Weights of a small GPT-style language model, trained from scratch on English Wikipedia: vocabulary 8192, attention and MLP in parallel.
MLP neurons of a small language model. Each row is named by its layer, matrix (up: input weights) and neuron, and shows model dimensions 80-143. Each number is 128 + 24 x the weight over its row's rms, rounded and kept within 0 to 255.
After each neuron's rows, "fires after" lists the tokens most often just before its 100 highest values on Wikipedia text that the model never trained on.

L4.up277 [133 109 138 164 134  97 127 122 177 107  97 130 109 161 112 112 135 131 131 117 176 133 108  92 139 111 151 138 108 101 133 104 117 119  93 116 143 163 160 170 159 159  96 162 159 138 119 128 115 124 130 119 147 131  93 111  95 112  83 145 128 132  68 130]
fires after: " was", " were", " is", " are"

L5.up435 [126 128 173 147 162  90 155 130 154 127 107 116  97 144 113 106  90 180 113 111 148 187 150 140 117 166 139 139  87 111  95 123 118 133 146 144 125  90 152 117 116 135 141 127 137 159 129 108 131 123 127 130 144 162 101 178  93 138 115 147 129 102  86 128]
fires after: " |", " M", "M", "D", "am"

L4.up388 [ 82 100 172 119 117 108 107 116 141 126 124 152 114 135 168 132 110 152 169 169 137 169 107 149 162 120 107 136 144 131 128 119 110 102 123 141 144 144 107 114 107 117 148 113 143 115 156 178 151 101 115 134 129 121 151 129 112  77 130 139 105 113  99 108]
fires after: " U", "I", "O", "N", " R", ".S"

L5.up897 [123 162 138 153 133 125  97 130 130 140 115 106 100 150 104 120 137 109 102 126 125 174 117 117 137 159 103 110 162 130 140 112 126 128 126 141 150 130 105 149  98 136 127 133 145 120 174 103 107  96 148 136 112 103 140  85 154 114 166 148 163 128 144 199]
fires after: ",", "t", "ot", "ab", " Ell", " D"

L5.up394 [140 145 143 150  99 148 101 161 149 109 123 145 124 151  84 115 132 137 114 128 149 111 138 130 118  96 145 143 132 163 135 111 141 161 171 135 179 121 112  97 117  88 103 152 143 128 120 125 149 128 147 151  77 122 143 130 127 114 154  99 101 153 131  84]
fires after: " of", " in", " anti", " Al", "00", "Al"

L4.up949 [132 106 102 137 140  92 113 128 103 123 116 170 110 116 142 170 155 130 156 145 126 142 146 140 158  94 109 173 126 111 119 107 107 130 149  80 136  82 104 109 113 137 107 106 147 119 102 115 102 128 119 118 176 169 143 118 128  94 150 118 116  91 121 158]
fires after: " to", " worked", " served", "M"

L6.up293 [110 113 138 142 114 131 111  71 150 175 127 186 131 152 127 144 143  90 122 114 113 115  73 153  91 130 140 132 107 130 120 116 141  97  91 145  76 109 153 106  95 107 138 107 138 130 147 137 139 158 148 115 111 169 116 120 136 146 134 137 148 109 113 100]
fires after: " in", " of", " F", " M", " A"

L5.up172 [112 106 155 129 135 113 125 138 144 152 143 104 117 141 152 128 140 145 130 153 138 107 114 104 147 146 185 152 120 147 167 134 154  93 106 138 114  85 115 160 147 123 128 114 103 129 145 176 148 113 153 115 156  90  76 164  95 135 145 110 138 116 144 127]
fires after: ".", ","